Weights of a small GPT-style language model, trained from scratch on English Wikipedia.
Architecture: LayerNorm before each block, no position embeddings, biases, tied embeddings, ALiBi.
Training: a variant of Muon for these matrices, 236M tokens.
MLP neurons of a small language model. Each row is named by its layer, matrix (up: input weights) and neuron, and shows model dimensions 0-191. Each number is 128 + 32 x the weight over its row's rms, rounded and kept within 0 to 255. Numbers have three digits each.
After each neuron's rows, "fires on" lists the tokens most often at its 100 highest values on Wikipedia text that the model never trained on. A number after a token or word is its count.

L4.up15:156098151104108134091125109059146094125139090097122167109158116151138196155054135117129125159180098118152093090137126135148082134175162089181141154125148123103129113123121086158105089095196072070121214112104077140117136118170131176130106130132146065153120112194155165090121095115102132170141187112103181125100141129137120153171155103131166119140108071087135113127148142137114067113124187129189129081150092109169122140089153136118111069110133085168140054094056115107130088175129124125100155191136107114131105128143116221118115121093145128163119186098118213159136134125140085108
fires on: "," 20, "e" 17, "it" 9, "0" 9, "ers" 8

L4.up251:116120121100097151113139144122083062139212118100114149120111195143151143143029103120133092141162114106125156126157082092116099123171091136129123139133109179110104152172137108125091157127147120147113070181074105127161154172161139102162076121076091119133159140132083127173113040169134140128098123107113111091082198171120075160139080176129160145152145125191119134105097119053172138085103098123218116147126088121159177116182174090127164086142087110090162134118193156148169112150075139169093096096127136159153096137114105143130129142138169119162104171174152086130146145094165137123
fires on: "–" 34, " to" 12, "y" 9, " |" 6, "ctor" 5, "lic" 4

L2.up355:169157113131098158132120084102130104120127187157134197162143128103151102133178156161112112115125134149083158154110093079156139238150110122157092138096097131134171189134114153058158099096186134204115141127092120071110150118090176141171123114113135132157127167109122104150109091181182139133108116095074151123123103096170143161147078148146115115125131154109165109137108124140060105125116075128142182090137151134089146108117097124163113156144130161120127074100057082123184109095107214138129102139154093114136152132025113115074113177119136151123087137098192151105190146118064120146
fires on: ":" 31, " to" 15, " later" 4, " into" 4

L5.up225:140151153053126180090106170159138101142196128103113100173118146165148158142108123128149062105080143133167079096151086138135122145106092132156112137075073123111162097101154108129122165150146110139179180096124141190117128070143179147147086108167087153103124163150119130193133129116121206094127151089108090157120107118083100128109069127160053108107138147150136118163170146128175093111195118112178105175201092152192148171151093135176080103124111115100104116110144133131090097152164119154065147093148186111142119132103062139187120149156154177131088122151115187149104158087162128164
fires on: "." 47, "\n" 41

L2.up286:097151143122156122045151108157193158135157099094087140162185122101132104114082072162129144162170103107109099101137104106182093137113091178132073098069158150123180124120095118175126118144182163187115144107163077158085120134130203165155128157116106179121115097183197179142081142107111159113098124126111143111115137113095134113123093143094150152174145110140152142142161155159103129123106141117157101153141115151143114046138112162108134073172115133108086162120141147149053094093094084110167176101147164148153089171103072058128107203134137137145138151095196078121067118089106108136
fires on: "s" 25, " " 22, "qu" 14, "." 12, "e" 6

L4.up636:114105111124109137118076118134116105177126131090164149148110122111176182128136124088143139175161145173129168105102205151148192082155122058155084103124116111073109147128166106172083135169122134106097164107078099152110174126230162142172154093183160074076129131157114052112152050126136160101141086159121149193104094160146154073051137127134132129084115079096087120172117066176129132142124154122121115175123150072154132139117127119191125109148133127152132089155117115121135141132100097148145118140110126134088143083152101100156106116184151060117103173120092170153126159140071076105
fires on: "," 43, "á" 4, "5" 4, "0" 4, " |" 4, " (" 4

L8.up11:162159163069190140127132102158120145147099133142127114115097111070149144154148091134153123086106144142078126150127145118110116113104077154180078082127096154100179167154102102095103158115160132067172087142175220141103106124101056097141104126116138118143112127160099118157151143181096175107117138105141179144130060092154092147149179173145170162200127151119193099158116197085167120121151128126086169101173103130157140130157144071091127127156166111144135098134158093216085136122151108129142104122076086058067142106145125151118082163172069099082113080141148108126164087143142133117
fires on: " John" 15, " Robert" 12, " early" 8, "th" 8, " death" 7, " James" 6

L2.up365:106149101095095146098169166184166104137159163151170158109140144097141162134109132135105163136107147158126053153168143122145129167103076092105182173135145162134134136077124118150091108116078155137093106127120048190128186198134135166148142141126086102143166081125086156091098141137166098073153149205147166139144076094184115101152061107146132145122123106153152108140083116100158119159154137124153098159132093118138117067144162178138148109122116125190232127073133128135166185133120168103155058136128136122102129073138137104077118112088171134090108088110105117097134203151111173079
fires on: " |" 89, " (" 4

L4.up458:137166155108110132108172087165079178140150075130139115148131175088127113095089165172186104133140147110152115140136049145116129172055162189081090131109131145138093162155152112084132075096163130114119103118164136118122160148122149100056101103139155084092086132153141130145131107139104099197110132147137152167158107125138134050172125146081124131014145107178162090170095124119145122149176116171153171102134207166170102124143132115119147102185110193128142067107084078100126118153162101106094096130196097078112154146105123114076146128146164137170159128161136098106133146144118145067
fires on: " " 33, "y" 9, "ud" 7, "s" 5, "ra" 4, "1" 4

L2.up761:144109147138183143145173148069080096175145154060084142110125076128063119121116188149106079133121163126116138062095141083132110140123105104064149130085087082134153099147160169149142164102088154122115091158191105100104121141106139155095099163142079144160199114092149157061126115125124104151098139097179186105119187156132153163120099118160114205142107118120164098140160141102113178120156181117088145096134095106126105129048148160133094151172149122110177128152140118133121097139121179182119163146112081136139121193099109064097136131157130103077189145162085173199095126128108157143
fires on: " and" 28, " first" 12, " /" 12, " also" 11, " was" 7, " by" 6

L2.up452:180124130149105196102114148126093106116114116086177103139132090142126107130164099127113115133100128129147048137145121072130100123128109103099097121171108105031077073145108121178200111157125113143118126161197123153142129120125156131141140101121174061179163067116113130149091141109109110114180160153112166097147145071089120118098086120163179102106150073178178128135174160133153111149099189129130165126171163145156097116188132090145071172154121178143175091148163049087122099130127208151166109145096134175116120110066115041117129133143129089145142113095167100137086154106121138130
fires on: "s" 45, " a" 8, "ities" 5

L4.up38:135130137104132095142169116179135112118080124152129186155084149123121145132084159047139070103100169178123148135137127199187185101180140130104152167078135129135106153109145113130151069108125103098126111070114050140111160156101172125154111170160171127150164205163117116106140095021119132088085118193115133129097084094107120139100166097132163077112137103154146137096124143108168159143107160101130135137084103151142108144088111108076136086136099119164149109071178138115158158165130096084091113170088137101127173083117116077116086166159075174097185106099097189117121089157111125126
fires on: "A" 20, "1" 18, " in" 9, " on" 9, " (" 8, "M" 6

L5.up319:118084106162134118152114151119108110104176120093122081154167147141223186105110122128147152078102096078179171124102119097137132161125118095123116163143021189154127139076140095146155062122130122163120139149140132100109080141139117098131161099125092144119123173120124101157155082131073136157149157110100111165133128132143140181108099138124129112132119169158135055146111120095139136161156115123156091160093182126112128118141134125172105130178156192164164127154058100132185089097132092177137111090103169156076139092077123109128091212153168113068045145170143179118082126173108072099
fires on: "," 32, "0" 13, " season" 6, "9" 5, "6" 5, "Billboard" 4

L5.up756:149121156154054150080166193103159095093158115163107092220135169076123173089119133121135141130180160166196154121122099079091163146156127181108121158173093116114114110086083094129222065158147159117144083100118105142143080186096099117110092083152124162075124081122185150144122115090126121157133146167157187123125097131161138089136141154172117106158161088119117076093126121129180133083181156134114126103172127123175138153159151095138121141142061151090078084147079142101117091076106123140154117102162142071108197144125117137178129115107106099117128167165118087127136151164134117124
fires on: "s" 31, "y" 15, " –" 12, "r" 4, " degree" 4

L4.up60:133125147101108155198101073089096112151179094108095120177122118156117134104117172108131072096117163170156135076130167120110110087120114143114172086118116115116113138113166137133106124131086155131069191104086110149127151075107144128197199140145156102106139112107063126109108116100145152125168155142130153093130105142155192188173115127063079149129101139146132134146198144156073055107107105163109122159171101100152147194053144125095153087060138095142128115142117198146100113118106109117149100136237136107200108140154098188130116140176124136158103142091122165146162167150100100143
fires on: "1" 27, " and" 22, "fa" 9, "ru" 6, "d" 5, "est" 5

L8.up429:117131134194146170164106121123138129166150114080138125112127175186097144091119109145088136115099114161147095088093068194112127096108152184164168126148133086131204134138065143088126156110120177118156141133119162126151150140081142160126164165152113126111112088136054192125099154125121160130136106147137110132143125119038151134155160122164116173142085169109122098129156199098169136094155150119124145213088167162100068113108077167094171154147165104147075134132162096158102118171145125162121057098088153090135113209110081118181182088107170160109130170135091116113110108099166099086
fires on: " " 33, "-" 23, "." 12, "," 6, ":" 5, " +" 5

L4.up117:135039126155093111176141084126184162180145133107092081169131157103135137150155079103147118108054090121118145150135189149145102083176138082108118110155102146086111138122107118082124130155086173106142155144150097179145181112081109153095147151160117105140131070104119102140119112103088111138114102173161179095130162130157123178179142148070105100107110147107147127173111117151129129139141185155158153133158158127122149087092132100142186207076124113160098089141098142177069021090148108088104146142149131067158129193144090164116097069181107189143172086099137128134160112115127122126
fires on: "1" 16, "c" 11, "ci" 9, "tin" 9, "d" 6, "li" 6

L8.up560:156147141125090065123110130093140076086143120141085118184130111114094098211126134075161128116093061101089095107112095074153090120162143148111124138172129103102122190090159137122172207126144115149164096127146129132142102154089136106142122173070100143159144121082151120115130169127154090150139150181066138129098159076131088132113186116119115134090091117195157139143149125124108143050082137102110154099096093103141128106137159142120168136118106196104194091065137122157168122162180132187104162166160176051100113139133126150106147078178187139065109116140158176107192125125146124130
fires on: " an" 21, " as" 15, "fer" 6, " took" 6, " dis" 6, " returned" 5

L2.up763:136110181104070129115179096128151126190121103126160168136115208189144143141131114152104128172089119136157135160078129168188125159163096165061114088150085114121174138090131149162096117165166176114154104196082189140130112093110120154040095172105152140135076130122182112116132143172143159082120172118108118141197122163101148124136115140118067127180182077152157103102114135105080087097163103178129161136116116098164083180117133152136097161175185128111098105078069145132158129103120141099096077152165128046135136120139089109117101097192140161135145106115105122093094144113150123111
fires on: "." 67, ")." 33

L5.up14:137150079125094161120146156131170085202195131128120140089132111155143140117107110075164136155104161083154060122169130098094070067090136083134168161157144070084077093129064067136119131166158140107128092147140080160151134092110157133154104139131142144098166107116103111169132126171138192061131129127142130132133178155113148116140121137119141178091116156192096123127144160117122144110128130190106189139084201034174106149132098172111112145105130111113182093122124115142084110165106196119131117174145157036154180118137175100120146133158158179123100140087098163133159156152085136144
fires on: " |" 29, "s" 24, "," 21, " but" 8, " year" 4

L5.up702:096082138176162147106087169127199074129179144123070151132120119150115076144083137146139129128114112096158139111139128187168111082147178160115134112137129110155055139106128098106160118125194111170081112133088170071126150149145116138070145114117123104107050193141128126123182150097126134155150164150102153176088160131113103166133158164062138059043107091123129135187151095136098133172203192074120109081153128107151104100110095094163117134184172130095137132098076105128164168111070117161084113128095153148121180106058142122110144123190099158111100170137126124139105129133136119132
fires on: "0" 25, "," 18, "–" 11, "2" 8, "3" 6, "6" 5

L2.up155:126139102140117164133178120078121096106136107145141099092085154076097160153133114190111146128155132070202129124093255120113087121118106168119143115167144143140125185121125071163099133138135161148080114102108112163084134135083155159111110132062156132111175100214166162115141152141094189159139106130103190000154106147165091168150098117117108127154094152155152085113192123183158140113110118148158120118152095101125075135150094150107140140174157136107151126127126117166122110112090138164091158129098139109099097168107126186122143109150124081095108129104105207153086101126103114091
fires on: ":" 11, " first" 11, " and" 11, " only" 10, " also" 10

L2.up496:139170112104184181108165118065121130131111125143138146125109146109082128097155162133136099077197122136153139142089147154097076190102151174127130112076136145170132139093137096170180087104107149048059184137130118095080147062164179141087127107173167119106129124184134194134156126136105116163157202084133158122132115100131113144089197099091114135068101092166130137097110141106083111150110130199128151165133097149125105116170136182069141107150147131163185153132147130142141120153120040082119077160112125099169160089111085104104086110122130107142165079168126141134185170109109140103
fires on: " " 47, ":" 14, "s" 10, "ed" 6, "ing" 5, "wind" 4

L5.up82:120145148127132143100158108125125068108154120053137033086156143148091111180128147165108092185124126113143139134131194066086077136086135119137152103145139136160107169133143115157149110129144123081114106173176080080112110098155148169155176076172114104162140061134125091154079147130107143159138112078115148125100151110090140154108165089177144169103121101111145160098115141183129167156127158125111126144140109110153121139157126135103170106141106118121117069090144165112085097144101129050165126143138149185122140133124148104105028245112175150175135096159206134114095131116078067131
fires on: "s" 16, " a" 16, " " 13, "a" 9, "S" 9

L5.up426:066096167128145204115121083106131075172115087104137173157118091175128140099182067135159168172059111085157108119155073157157127128143140149111118177152080120138131131084153141099088124157159132123100141150104136169168137106162154095136161181143122153137151078158123100118108167083109182153114152071149099121114150162129118121105078133159135135151098088161114165184140129120131131125210128225120142166120114118122133145117078128154079144159161037059125145129109028142096118119123131127154123142100122079140150107112112066157102063178178140103116131140127183127083121119095096155
fires on: "," 68, "." 15

L5.up54:101098140158150153143155074131104079128183122132094150108092106129078064155132119186135086155174129126157149118093115134141126156147120133042162105146115086109141152132155149167129160075106138147122058127160147151139144092142033154172181173099113155131099179093102117134098106135119134128094174099145119115152163147169150165160119145104119166109108121106128057090091099106097140164183154126106071158177104076207111111107160091136105125158140170170108191157100125171205102107108106108190107186118154108093200106102084116143144104065096094120135073144165129163157120113130108100
fires on: " and" 38, " of" 26, " |" 13, "." 12, " was" 4

L5.up505:158095122146099205124186173199100058126162162119100081132142132120170125132135146142153192091146132126208160126134168078134126119079144095112150129072127149182154124113133094120181128149138132122185131116161083139109143156130152104150108085100159125128115095127135089135100091113098127151117139148136159137070101123145165098159159165111023126161107049214154130170087088143137113183159099145168123110092090120180099116153169087087106122089131132156155120088171118096142113123115171130134058080137178130077131166119111115128126138088175155158110094196156118081102146170122078138
fires on: "s" 26, "S" 25, "8" 14, "U" 11, "T" 8

L4.up518:176065145111131120107143072160142158123116174170064101178169091087128179152153123112121111102127187228104195159078185137128176139133104144210108113120128175125106149080139130149134156115149119200079151151077207111105097106127168117135167113135142112121119107090177085110156156143066117157105061119185121126144149132177148082086163092091136139136071172152076131142115178121152169087149118124073137122113108076088141144159126119150133112083111172165087080132116134105167144131116205116153129114167128090089134150109148131110087120148121153121152133111094151107139108150075158120
fires on: " to" 21, " for" 19, " on" 14, " in" 8, "1" 8, ":" 7